{
  "num_hidden_layers": 10,
  "hidden_act": "gelu",
  "norm_eps": 1e-05,
  "qk_norm": false,
  "init_std_qkv": 0.0201,
  "beta2": 0.99,
  "schedule": "wsd",
  "final_lr_fraction": 0.0
}
MLP neurons of a small language model. Each row is named by its layer, matrix (up: input weights) and neuron, and shows model dimensions 80-271. Each number is 128 + 24 x the weight over its row's rms, rounded and kept within 0 to 255. Numbers have three digits each.
After each neuron's rows, "fires after" lists the tokens most often just before its 100 highest values on Wikipedia text that the model never trained on.

L7.up608:123104107135125126111136172129130086105158156104160144122135096095134118150132110100110107124069157132071136122159119153131108138102128078090106193132111089156121135116105126175099128143137139112111120160083119178127172085121146111064118154122163150095123114079133122117118079136101128153131107129161103158108070160120116188130132100143115155117127129122127153120138134110156120184140116140152116138120117134113142101096098131101135117094131120135129108078146151119116157140120111141155081107095152141126201111133106106126118150121111120177126125144108137153112106117133148102
fires after: " v", " l", " V", " ", " p"

L4.up1269:146114130140138135164150097116114094133107138126081126166098125111145111157122093109166156105129106111127138106143127119123147155132116170136086135128173117105123141151147092146154177145141119124071164141104148102116119112113098172112115147114148116163109173094128129124142154143130143110134126088091118120154143134144116121109132164149133109143147108125135129160090148114188119141145119129124150155124151101138157104133090113120103137077101099099123174135145051143114174142093115153144097111120129110150185115143112097114168118135134171170133175137125129125138173131131126136
fires after: "\n", " ", " re", " (", " that"

L4.up845:147143131166134132147154047132136089114097162174133128146094106155094108170111066106123110131138182088154120111102161129114160130140109139075114153130124134139117135119161169152144096141105106194147093118163183149103083138139170149111099112140139122114100134123114126160116142174138139123141126121148147097131177126109159098139120132111141187163130130173109146116119104125156152127117130133098100119166126119117142149148143124127110175091099145139113112129134091149128071155140120058143126061099153143144144080104102129085118127107132120149125154130184124082131138122131126094
fires after: " Y", "u", " I", " Z", " K", " J"

L7.up722:140088123164177138155144172152077096120131149138156126147141137077104080152135125167151118128121101143134090100172136068121118121117123130152105124138143098148115106156101164137114107142108167122147130156115119112136174098094135108123133132107141175145101139122117060125115109123096125102146134132158067127130147138136141168155130177092116117083111110137080131164103107121127158147143121130110140155157124133129121107079143135137151143169118173099139117105142139157154129099089080119122071112111139105121168181083129097134087140117164168114097132111104130122123145116153126156
fires after: " C", " Mc", "oc", " Or", "C", "c"

L4.up1138:132137105124102151119126121166118144140129118114110137131147123161091134132073113120162095110170133152096100129132139085119097139137149158111175131134130140142138124114119145169110145154140156124115122153116125106091132136144130105107140102107132075138138153099138190090134108137117135133119119124100118142143111149127098136085135163092102191141123131138146156140128116108130150123129115083154112120143123112131117121128126141106092111079137113083116146118087112147131138123118106125106132131126160094126151148143149111164141175143156120110159147151087126135137154090128160140
fires after: " c", " in", " l", " R", " the", " p"

L6.up18:154125120153118100149081076091108135134112129152140123137137124108106079120109086146103138108149105131122142087122111181116129126139107129140145124143120143147119095155141121147176098127095137143159159135118121122080134133146128173114152139118146146126139145115139156157130124117128114147128144117114137110138169150108105156115114146071211118130122126105081100105123117088100119113120133108077120115096131104118096152079086130124126181134149162142149151123175112135131109120109078119132119100134081100118115124156125128108156138135130151126136176177114143093101129148127056111
fires after: " K", " T", "T", " th"

L4.up1078:107083173080148125170139145111125089099139119112097152135115133145095144138103131161152117120114111152102114128136142121090173113126105126123146148125127159116146107139110148125130129172085111131108138124118079145126150088107157117133119097120161136105132129086084132146127118138173132130117138137167136102083113142129112142076114156141093130091110112167118167120150125147157133135127124135176172146132130095082091101104116114138150135142090156100147120161140117104115068173091078155130125145141159155171164165164142154138160135098082102154136195085140128127122125117137150157
fires after: " H", " L", " (E", " (L", "E", " Br"

L6.up1231:142095088135179132102123135141116104133116102118080164102117102143069113166131156156170095138141125145102169096115155105096120126125119104137123140106111128140116113118086078130083084098114144148111144127085128155123181145121110111082105119141143181093116095128128147186104132148110149169136093103128083159137152149136132145106109166105141137111132124161136190159150109131136130151131108150078138150136139092109115141109147148140120122128146133119148157119143181166161121157125118118135093095142116126100129122095127129148121132144129100160138175172083131108122139125151152114
fires after: " T", " U", " l", " L", " t", " al"

L4.up220:177134119156146132149131087126131126134107138153136163103126124117074146109113115107144146082116120108141100118104177147159105137144115108150144126146079107139119085117086112117102105113122126167138135129131141127126071086128108143107079122126165129158115128122137113144133088103137158158150132113108134125136154109095134159105122104152113179170123135130160167146073096119154149117094139142134129122117160105119090112143158119113092145106125113132143165108095167159118130140115158089121124095139148114148110108124114130086157144167137112162082152147167160051128142140170136133
fires after: " in", " on", " In", " about"

L4.up379:110177158133165123137156120127096136094150116101131113136133125112136106127099097121127166130148100115126127074140110105136123130179116097142131132153071141133174142110109107144088125114097148145112141133145130132147155124144143144131109128127124141099144208164145113139143123106126148160155145168146179133095098160134113162131109137125135133126124128133134150126098123125119107134093150152145190109130090158105139094115083134116118104113097126094128138130122133164097117149121136171163119134107120097143161126063123128135084111163142101129100154173152125094065149138134122129
fires after: "z", "ot", "un", " stand", "ad", "n"

L7.up388:119085152144135105164144121104086128147139116117116164115120133083129096141107105160145117108106130156111124135153109120110165153074098073115180136103115154117143073104113120154131127188152145154157125171135119120133166105129128145090080125106131085115084127147110128160153093121121124099162144131122109121113129122141109110173150142132132177114125095173151120123149111134122101154083102107109179136146058130157114142097139097121127108157100120104134133118126136129140107090147085169143112121158118148107143150121148104146131155129143131143115141118110130082113102096158131139
fires after: " l", " L", " Che", "L", "l"

L6.up404:124107146162137110155162097129134120131149112116140140111132147139134125105116101107138120138131148158106080122112138162119151103052159075133153098087122116111118119119161126102126113166109147117095175102109162113149132164163140110140139130088132146166139143130108141106080115123107109137106119114119144113187153141109123149083128167121169134120120129108122155103144135131149077157118147095117125105101082129162103119142113183063116143140092140142134138127111133150133115138099153149125134122086143088125185151130074146112145174170128109096090183130163134132116135124127161138
fires after: " |", "|"

L4.up1353:119195114138116119130116137153099121176159134136123117131078109124085076157133102108124167151134103115108129093110167141150115140103086081129104161109147118161147143133186115126145126207109177129115150153107145144145106104097129159133125140132158116187149167135143121150130127137163104165129118116163154129116165150106129144136134151129114124120124103135110138121135118117096117138092127155115159160127149084146135105151133105090110154132139146113109108083124120131122162161092075141120184130133095120149136105129105111123153132122144131116111135129114171112097093098099123131
fires after: "ü", "ä", " de", " e", "a", " O"

L6.up16:152084091131105155109146115114098115088115096154122146138151149132135104146124124155155156140153148141128136082083182127077112165104121124099122135114134118109133092129103131103103129132146193120136123120126128117095167130114111078073118148090122139206171128133129141107060103110111135126134152054140078136149128156139116146109122150105111162123158129175140175158131141092137119150114098104127159137159120098140089141119097137141086155115093140131151121124125158121141108117096059131166137093126106109145131166135073124116122157128116155115152142130122133051143116181118155117
fires after: " B", " R", " C"

L7.up1250:125150172131114132138124107138116127113148128174131114111096147154134102160136120119093119123135177066174104095158118104161140132141092125133139107136132137124162108162134104125113125121111132131130155126111143154076129140128111121117140125101105112150129142118124152100130125182143085093165160151128155141162120169145142117157099141119091156112117057114121098104125157145118141086134124128120137129107135122139116118122103152107096118113137165159129125130092132110145129139101101123130146142125096095118153168117063112106178164095145153071124115123087141101138137126121103178
fires after: " W", "w", " w"

L4.up56:136113133122126143159149145162128078127137137126121128101150130142118127091155162118147150151149130161116130122131120203140177101130098098144112142089133165103092123108120105122109151147140156101159136139082195166163112125096106181146094115092156157099114108133129176107089144127124121141123121101145119104129152155120118115178116106128123137107181141169144101108163125095094103134083113140141146136144108145162104114112137172116124108126087119101191152123144117123144148129084113125163063144116154085149143122096120117110088147166142153103112151114151113132137119131171138132
fires after: " a", " an", " the", " B", " A", " first"

L6.up1322:159115111152139102117118123115141130115127134108101137158104109110105106110117137112148124097157095122151126144157121128102146138167152095154141141159118097153124104170145079134115130134143117121116160132123115147102116127090100126122125104118126104145093100140139110137126147122086171107148122160133160111126173147160121142132083153129123108111161138169128106161157150122087107132145104114075126160034094155113108123103145152158106191152125106099109139156145098138137138101076146120171093097113102119111148103156134140165148078140101136117110128109153143121120112112135116092
fires after: "\n", " 200", " 202", " 194"

L7.up926:213139179119103137153134120155093059158160103112133153133123117145115143161125073173092142124094130082137145088142121135125117139145143123152143129127174137169134107150117152129124104102105136148129156108124153165106165132118112149115138155129133105126140097163090134140125151097124105122124108090142138072131115126095141145113151138087159143150132126107159144147123135120132155110140098077124143115135129109122123171110081142128121141100156130124118143140140117137143142103112133137139129109112107127136151106109082120121186176123095133123169158132094113097159125112125125117
fires after: " R", " r", " D", " dr", " Z"

L4.up776:197145147145159146137150087132110139155155126104099130132079137117086134140135087110085088126108103150144165090129138110082139149113115109162146118101138140143121073153123119144123115117112142163126122140158170132117113109133159120120138093117164116156151123130138133100117120125087138132118102077101117133161124172097158124111106136111109147162145150139138151152156103147122169138103144132138150123132131158127121099130152138126096126100149109148114166144131139150130155117144127122140168096085157148150132088154097106086138116117144147157131153111174082144126126118128111111
fires after: " in", " In"

L4.up1248:156116112167122129105137122124123139099068121167149138088149150132129120182120086111167152112120137143134126152095154154093103177136126102108139132128130096138114102092144114167083098160164106153157124147118122118097128113186157125063127114096139100170154115084152152125111112118139133102129141082114138194128140122098126102114128121127074140114143128171140135168123130101125153079106091112121138113139143164140111127117120115128140128078153151125184132161115125123146120116107101133158130137119116136155136118092168123137108165084125129128129145105176157098138126148137161145
fires after: " f", " t", " p", " w", " l"

L4.up894:117082141121160085119156158120068117128156180102169177152089143129144101140070112141094157101133145143127072126115145100125126115098117095145173140132097128116187088157094114174105088132107147131119075077136130136108134074132132137143114134099142138165146111162097115123129114122164127126137144086116121097127133125134148129132112151126123165137134121130127091141132112119149146129107139125162119157125128147168092122144140141124080128121146161080104099118124161169138112134144104122153125083130099132126111147132098078121119127124098149108112140161180118115134144132125131120
fires after: " of", " in", " cont", "inc", "c", " dis"

L6.up75:150148168140131118106141142126154101133138114149167127130105171116103126147145135138169139089151112117157158088116126088111104149108113136100111100100125107101181132123096144129120113128154137156133100133062107113064109096172116139131145110114144157088161107139101133126170079123114160183156134116127139125156125151140110105166136169109133146115153138125108180141112133121130122137149167117085142158129125149091111109130109114089088153124124140084107136140105116126115109137082156146134132158148138122139111080139146166106133127092152136116117133175137147067149132149161178155
fires after: " was", " ad", " bec", " is", " ", " en"

L4.up248:159112127141132129138133101123145096176130099138112097127114184101119095134103135143093156103155148125155092104147124128117124139085119141140148113112095143136181146136138113167103133124110157180135143166077112108112121104145115131105114091113126151144132169178137166122125077133114129102078140140110159130135128135147128105120126142100099109137109130129113130125110145088139107101152173107134148124118100144125136144067101160112088131110119145118103091170132133123157133149110148117146124145154102124149161145097113159139149071149082173088137152109131150113116097133120128099
fires after: " G", "g", "ok", " W", "z", "T"

L4.up208:150127182139140150113163115125129156181123141179115115103128104118113118089111062121110156143144106177143088118149088111120133131130164095144145111110164124138092079104123135104168087100113174166139109163144139126134084106157147146136092169063161099139080119114142108125119119130150145098118130110110128123135130175089110127104090127125128126132142113146184109171137093129105149121101093141140154129139133110175133118129162131133152086136108153130113183179111118148091078088155124142149162099131132118114103104109156086130114112120173191152096115141154090119138173131144113116
fires after: " the", " and", " until", " f", " ch"

L6.up514:154122125112101168164159092119144111102103089163110125080122146105132113156106094125142058123151124100114112102136149185116169142107112125080110115137159127118127115120106095173085092164142120139162145115123104163121151147129110082123130141090185139125107135130121132130144097098085151140124143121114117151121165141119124126137114125144105128095129124129096118103138091132112110126135132120112153126159153125149122157138137121111113158106152127100118159132123102121103095114092153090148150115089141176145150131091139129077140164156160140120154160100160124111153122212129156145
fires after: " K", " the", " k", " O", "K"

L4.up1236:082117088073118122160132113090177102183129091093134172138146167141134121146142110140139164138140142132118150130119132136094125155112132126092114091115102152110140118083101139160153111114128173109106151137108095122096149113176127105048143127118125127184128129101169139140120115125070151159106110133129121172165135141154155119146155126161137127129107127143085138120112125112148146117122123121155124135100128168137107115126159127107121129107123074110120144120170078160146113149112123159099112098121122115163139139117105147123170152127129130171106170122115148095093144114150112140
fires after: " L", " N", " n", " more", " Th", " so"

L7.up604:161158177172129126127148118059065129135112143096132139091112124123150138130102122092131089098136164100112138096109101104138092129146101124092171130140155116129153138105170067156051100189081114151128118110138110130146144122158157107125093118127151178145095097098158132182129102099146160174125131142169129134111124129129098149133143160082092111058130103129144128117114101122134130155143133105130193098114119088102103098132115121133149169121122161129122118161114118190119111111118120127151119101108122104098125152106118118134151089117173150153161160132141126115115163126156157129
fires after: " o", "v", " ", " O", " p", " g"

L4.up568:154145151147117106136139108091104103116122122125144092156136135094090104147157119141104127113154086127161145139111159082122153139127070105142122119087137088185137128126130108124151144139103137116128141126091133129170122110120138110096133103080151139095109102119095110132154106141145145108160098080127163123124154142142136133156157156108143126105146108107105147120169146103139137157113114120146133131158138153117108140071140144143129150161119207140078095133136145098139167121115122132138136180141127123113107154137119117137141124170139114133126148083141090130133119115122144164
fires after: " Gr", " C", "Te", " Pr", "|"

L4.up198:126147152129162092126096091125122088134088146118147105095160128081081116139139105118179140108139084109121112128150154159134105101112135117126107101141141137150154148125098138104129117130083109141153153169132103137110091115132150117132126135113112136130164119125118161133135081136067137181134146138134144139156171152099053151106104134136133110110125175106144134127116128145142098140113153112137126150131148123151113122134129137124132135107147137128145117121157129135156129137111086112146132093138173109115141127115155154088129145156137158096134126107139126124135154154138091163
fires after: " O", " I", "O", " A", " Y"

L4.up1140:156123170083161074153114162120137144135140164146149094124124118148153141126126099105132074068104170134149119131135120131126142170104131108131157130118153131168150132128102147132138106145156099156095121120096109146145158086130131169124117120120145135134101106148142092153127112119128182106154080153141152163085110151124125130142103161121135113125128116142121178101163080090174121140127142153122141160147138137132112113144091113114127142149101109087121151156091122139120139144127078101126102104146170142155146133111134146149195094112149099130133141171118152111102092113108113094
fires after: " al", " l", " le", " L", " el", " ad"

L4.up796:117128125109128135132157156094128114154102142146108139098135131154117131071126138107126143146156155175117091099136088127138144075130147113132126108113127148129124148148127090078123120125134121168138141128104143184096119111146174145128129135129124151121141159129100158150140092080140105160167104156130126174140137160115117184150115162157142105132144134175144130103100170120106091138150113118137137121094126144113150088108143141129114164155162151125126114110146165119151106082135112160125145115080159089102156135101127080135108129198109120094073121167143132150103145092155114119
fires after: "ap", "+", "m", " 0", "p"

L7.up1255:138133175161137140128134123089097103128116102077117177136118183145131132145115118084094144081148114101108109096129137080153122138152102130098174122112133094141140113102104116099129159138138110141109133145136167104126156122124093142171125072083136114122096156184143116129120077110102151142082139110092149105119113129118150132100133158105125145116130129120106103184164145108097132119095145102147192138130079163115086152115131142117149157094128155147111133131114131124178120127128116142095139120131144128173094132134159134117129094151114093110122149138095120139103151124157108159
fires after: " B", " b", " squ", "att", " sh", "oard"

L4.up551:141166151115135089171117142091153072157112161073156152125169113134107089103128135126147115106141141107124103128126152164131110114120107109118155105125142114109172123114122139085099120111149133138123138101149084161107155118108119107136124169109145203112111122127125079171116131081144154086155099150172131134094127147143116171157129118158179180127140130115118159096110130139149097151130105133115133175132155118112121140124136162107157151158117141111122108101132080165153126108128131100140156103059126099106142138147121097148097179154089137115121143111109135113111126122132139127
fires after: "ro", "ul", " deg", "ol", "ri", "em"

L6.up1044:127166112074118087150144182111128084125115172109106138091106132112129118116128093122188113124124084084123121112119115136125108137136135123161133130153135120163138111103150087094112139130134155133139158120143101137088083120133107101137124103132126106082094119162125129125152108153115138093142173118140102132109161155155137083148125136117111137113111140115131103138148125127112083195121146113165142114152105129089151118114093097127088144151126144148136109144153109120163111140113113096127165137146156113156132131113113102092112124171088144101108139113136092130142120123158152133
fires after: "\n", "ab", "eg", "ub"

L4.up859:150186129115158152117113147126121137153134159122164115106123172121121157115094109122150120080101146139101095128162128089113124144073150107122140169143138190121123074087143117116149155159161161140119117144118102160131091099126103127084106135142137123102119130123161109134125152089127185132128126124106108111135104171127119135155124141133127159147122121122119129174137067129143142171128145150087144159139160118118148103114164134118152130133087079139142154120148076153125123098174105119120144112133151095125136096110175123129154075164105155125107176119097091132143133126128140120
fires after: "or", " Mar", "er", "ar", "ul", " el"

L4.up702:155122118154125153137124084135092122103174151111161113132095123136082164129161107156150110129137118142132124108097123075121136114129148098175129118143079112114170108171087127102142105144129127142156097141103169154143152114096143102091110139100190142112121144146152102134128107160158135165140147100102096128095148135115100124114130104088176164114131144132086110149134099141126131098136137154133132139135120129129122140105133138143098112092152151108129068109141134143149140110134089099122084126128145155122129132103152137125125142162139127149156134168130171088144119149141120143
fires after: " of", " in", " (born", "°N", ","

L6.up1354:139132145148139123192132109110134101096112150128099181151120120128092135080133125096174081138168080111112145111082123125123130111111121115144104153120121162153139174115121082135129128165153129138095137104104118112129118133126112122113109082109140121125112143113138099146070084165122136155073162111169138120092157153087115132136125153185128156141117123161078141122144108147088101122097165143129136147115124124127124108161113125127122121103074144169108137093162123158081135143107094104133124106146164145165178131117122122156118125107118132121121152163175102102147105134118129115
fires after: " J", " Al", " Y", " j", "N", "J"

L4.up1254:135123111117139111125161104076146124146148151115086164121132184096122131156135154138111190155151122126105097124148116144138130140132136108111082108147143120131130119128132139109159151122128130100127160108128129185142122116140102087129103138073156116085099132156123124140143122130077109131125142141106163149152127144117130116149165157115158157129156106120124144121124163089060105098136092096112137121125107132122110126089136126095120115124158131133171131097123135138142127090125136150140144126092134153121178145112118109099134170122113112094086124138137154127131167117143125145
fires after: " |", " P", "P", " Peak"

L4.up422:137108133088101096137120155122141124136099164143122173141136143123080126120129111094163112115126137123093111115104135098124152129165152102133195132106125129175138115117103150140115118137152115120090151135163112132130132089135122123132144107108145073121136129099112170127177117113145145126115144096119124147116102119092128171119155155157143145127106126130135142123113134145131156109103124159156160109127111149094140126162126137120101106129128110125147108099109139142132113095152137100138108108139124097172162109144148127146140130092124121139116158121187153090084135134124099136
fires after: " (", " 9", " p", " 8", " cont", " P"

L4.up681:165145117112133115107152156134127144135131100193087098116120088146112171116133084077161148120141127110113112121142114137128166101099136132134095108119135124112151153121196136081115103174124141152145113150162162151139116112118095161153105138057145117130114117085151086103117131146148098132053147112146139123149149143108129122131142121131117112128111169120147118121143138113095162141111165161109113126138182111127151074108136157093163170090086141134132126152118094123091160133142074126150140136084122153129163128131129177160111108132126159116130119127127120133137123159102119104
fires after: " De", " de", "/", "-", " O'", "ro"

L7.up113:163110089085113097107123145123131121151107132125115149138099164140125118151129131168181166148114105153117111085115138086100131169128134113088102129129069142177128125127085163157114164147129145125116164122130125166128140096077125116130098092130086155127122128148126129127146116151117144117107120120131147096095095147117140109123150148097150155139109128113099141145143143117128166126133141123112156137117126167120118104115161091094101106115097116134118152111088155126138105162118165164138122122127177125159118117068138129177090162131100135105132131156118111112128129146139144148
fires after: " un", " Un", " San", " was", " S", " 196"

L4.up259:126146110145121154149192100134126125113103138168063153143118155141092145123107143102111135124147122122155105083132135163105137166120125085114100110094158171164148105122094096105123138128119104172085139134112135115157121117128114142110149106125142107138119088119126126048122122171053138117139116054120112128093131129129102151119125146159154138136143095154108159093124091108135166075135123103150126131131135125120142095100114154123118142108131149085165133122158170142131139140100104139135107106107103085134161161122123149110152133136155127134136145155135118079092149160108096136
fires after: " T", " S", " t", "T", "t", " ("

L4.up119:153144135170147132142091119094137112151105135123069161133150136150137107140140114152138146116160131141133079127147131123120106146169147099105136070112100167146122109102116128133074136145089118173179098136103116107120150123132156083112136128129124135098122132128134132142129133117067119085104112147113135099136130130143115111114112191109101127120131107115135131102110125128127103112129115089118143087122141130071120154057076124148128126148125166127185122112133141164125127107154122145114122058096144069130125123104109151117138099177139126091181138123155104135112165154099168128
fires after: "at", "ut", " T", "p", " Mat", "ap"

L4.up1167:127121132183142097119157123141112076111124128161124108110059113162130138104139131147160125101119156137149125090124152123126107141123146107132138115103115098152119137057155098127114133111125124114105124125128110152141127114161116171134087153119129146087159100111115146138123107127159135104138068091130139139138118155164120132143117151109111179125164113156104144150146119163127166104125078103153119130138123130118122107125124127113119136106132133124178094118105091156111073133147103155177120138086134116130138096148128129131115090114154124125166140125171129088128148115105156099
fires after: " a", " pre", " A", "re", " un", " re"

L4.up44:123121125166171184156143102106128126131156121103144151170098092119152113080115095117092126095130129144092111093120173126163156161113109129171167122091109108110120082093169095164097135113141140144123114097135118102141093111133127130139144114124132097138110134104139092124071076146142162101122115113152147152111124146135108132124085158140138171171116112138114130159118149150082115109145155111149142126089130160120105105145108127139107127130137168088132132136153172108124117127086103105138146148119104142156132141123133139136103144140165104128142144104168144092149152134113100149
fires after: " of", " in", " F", ",", " In"

L4.up90:134127143106118128170159142116113103098110141151089112089138127137094139118115095122157075114129097132114123121133183133124140142124089100166131144099107132138168115131149119142129142199093157151139147116111101136100110124110098124156141142112134116151101112077162098153129070139130157099115163151169137151081148114135171118128107134168116150119128151128166109111114079156145086119128111164142139132128140102141164124148132094131109145117123131134089131146136113125136111101103078125142121164101130129126135114114104140122089131110100143128117159124168133141155103146128124171
fires after: " I", " O", " V", " Ju", " J", " \"I"

L4.up501:140155120176104106143116129122079110157093137107122143156105127127124048123152134118135137131132081153152131063115156105144088124139107101131133139127113165141131106132115122140146137174118141144135158070132114096156106070151111121088121140095118108150121107078090150117099114145099152159128109142134131170125134145120147113111118148073109184109116109155121137121115111128153112136178122112121142133113120135136118159125102154124087135131111156113138100126163096169160103081086084147132101118148147148126125152097126136116111159140119114155152188119180115118176150138163104190
fires after: " R", " M", " C", " is", " T"

L7.up76:097140143145120151139132083132100132125122122174147157116104131135107167121119126138119104121131121107078133097129133087129147137145122113160135128145141116143168117135150153155111151170130082152105160136136169163120190117098107153151146127103142110117134122096123128121132114142131137162144135131099105139102113149122121082162135141097144128095146131146129159139139152145084138098081133099089136111140103111110105114128087166143105119139137086121162110142130168148185139129131065127150125134109100134131154131094112107128136159128114138130126164132074109136089074135114116153
fires after: " W", " L", " sp", " l", "w", " H"